From a checkpoint of a small transformer trained on Wikipedia: normalized queries and keys, capped logits.
MLP neurons of a small language model. Each row is named by its layer, matrix (down: output weights) and neuron, and shows model dimensions 16-111. Each number is 128 + 24 x the weight over its row's rms, rounded and kept within 0 to 255.
After each neuron's rows, "raises" lists the tokens whose logits its output raises most directly, leaving later layers aside.

L4.down324 [128 132 133 126 154 125 159 105 140  79 102 113 113 171 101  99 124 156 126 151 118 137 100 117 115 109  79 115 150 158 160  96  91 149 107 150 121 151 172 139 123 123 108 120 121 128 110 147 128 149 161 113 177  91 130 106 139  87 105 144 113  64 170  96 162 106 159 135 141 154 177 136 104 126 177 144 134 140 117 153 119 145 136 170 107 157 148 161 112 137  92 101  99 154 132 128]
raises: "ho", "hn", "ym", "ale", "aph"

L4.down362 [125 115 123  86 146 119 183  88 138 123 141 127 141  95 145 110 172 106  95 178 146  96 134 122 158 159 121  83 114 122 124 110 150 163 125 150  83 121 110 183 139 149 129 158 164 142 120 102 130  99 109 157 151 126 129 152 146  97  95 171 145 116 170 137 150 127 152 135 132 127 122 145 149 141 162  76 118  95 139 139 106 128 118 140 117 114 153 127 141 109 105  97 120 192 150 110]
raises: "z", "ze", "zing", "za", "zer"

L4.down384 [142 159 179 107  84 126 192 139 113 129 148 163 186 104 147 133 126 112 111 156 130 135 128 126 101 166  94 132 101 125 124 149 141 173 167 147  97 127 122  99 166 163 127 180  62 126 166 147  89  94 145 122 116 113  96 107 113 140 148 109 141  93 106 144 126 119 121 124 118 135 171  83 127 102 139 129 132 128 104 136 122 136 112  96 112 129 135  96 117 135 148  81  82  90 159 106]
raises: "ng", "ring", "wn", "shi", "eed"

L4.down977 [ 99 163 156 102  77 130  99 141 148 174 123 106 172  97 148 158  80 152 131 110 158 114 143 136 139 131  82  90 152 107 102 134 107 128 144 126 165 111 146 152 119  89 150 162 103 125  79 139 150 130 132 180 165 107 113 115 140 150  76 126 134 159 106  98 134 101  91  98 141 108 167 147 130 162 160  62 116 146  98 138  99 129 110 118 110 152  88 125 106 135  64 155 121 141 170 140]
raises: "ble", "ally", "g", "bor", "des"

L4.down954 [ 78 124 142 166 158 114 112 133 106 130 142 101 132 180 138 142 109 132 144 105 138 120 156 139 148 113 115 147 130 141 115 178  91 108 140 122  84 131 117 147 110 118 115 112 167 141  96 140 117 146 130 140 132 165 119 116 160 148 193 120 100 145 192 124 134 128 102 148 139 155 131 104 119  96 148 121 150 120 159 133 157 135 147 123 138 132 137 113 138 139 126 164  91 107 147  99]
raises: "I", "II", "V", "avi", "X"

L4.down1017 [160 101 119 141 113 141 138 167 100 153 138 148 101 140 156 135 110 136 126 135 126 160 139 129 129 136 129 138 136 140 147 115 105 116 116 113 168 102 152 120 151 155 109 142 122 122 115 134  94 139 170 156 116 160 144 117 134 142 148 111 128  94 142 119 102 134 151 164 126 159 133 103 128 135 152 134 119 151 157 147 134 177 107 132  55 122 125 145 129 112 109  98 119 123 136 111]
raises: "der", "ac", "ave", "ary", "ed"

L4.down664 [134 154 114 144 159 151 136 150 133 133 101 100 109 162 113  97  83 140 100 146 107 130 126 141 141 103 160 145 121 139 147 150 138 139 103 154 150 137 101 150 117  88 157 121 117 156 128 138  97 138 124 116  84  84 105 152 147 111 117 121  74 143 104 102 161 165 149 125 124 106  84 166 155 146  97 174 139 125 109 101 185 101 148 104 122 133  82 142 161 118 167 149 111 146  92 141]
raises: "ic", "inal", "ici", "ile", "icit"

L4.down46 [156 124 144  94 148  99 156 133  90 151 100 120 137 128 137 139 148 131 100 139 119  99  97 149 128 130 161 129 109 150 123 180 135 120 125 173 120 163 155 112 147 173 153 164 120 130 107 144 106 178 127 100 126 109 127 105 167 129 123  96 102 145 164 142 156 133 150 128 172 148 141 130 128 165 163 102 114 106 143 128 168 136 156 100  97 150 121 148 135 114 136 145 154 152 109 167]
raises: "bs", "ps", "pp", "b", "iter"

L4.down521 [100  98 109 121 173 112 141 145 137 135 149 134 177 103 144 133 110 109 101 174 105  99 106 137 146 136 120 159 163 163 144  99 119 163 159 117 114 155 133  75 144 149 157 124 102 172  86 144 127 141  88 144 137 135 155  87 138  93  98 136 139 154 153 122 112  72  94  93 159 126 150  94  98 138 158 120 120 105 121 142 110 145 104 124 105  83 149 100 123 131 127 129 127 164 153 143]
raises: "ird", "ory", "ties", "ze", "rew"

L4.down263 [104 135 149 146 151 163 136 121 123 168 148  97 142 144 103 155  98 150 132 169 122 118 156 162 121 171 155 160 139 124 130 128 120 111 142 132 178 133 110 150 144 117 156 144 133 116 103 113 145 110 128 122 140 151 161 101 108 131 123 113 116 107 118 120 162  95 137 146 149 139  76 121 134 152 129 134 148 160  98 164  85 119 122 104 102 142 107 128 123 117 169 115 128 184 151 165]
raises: "mes", "ues", "ulation", "uction", "les"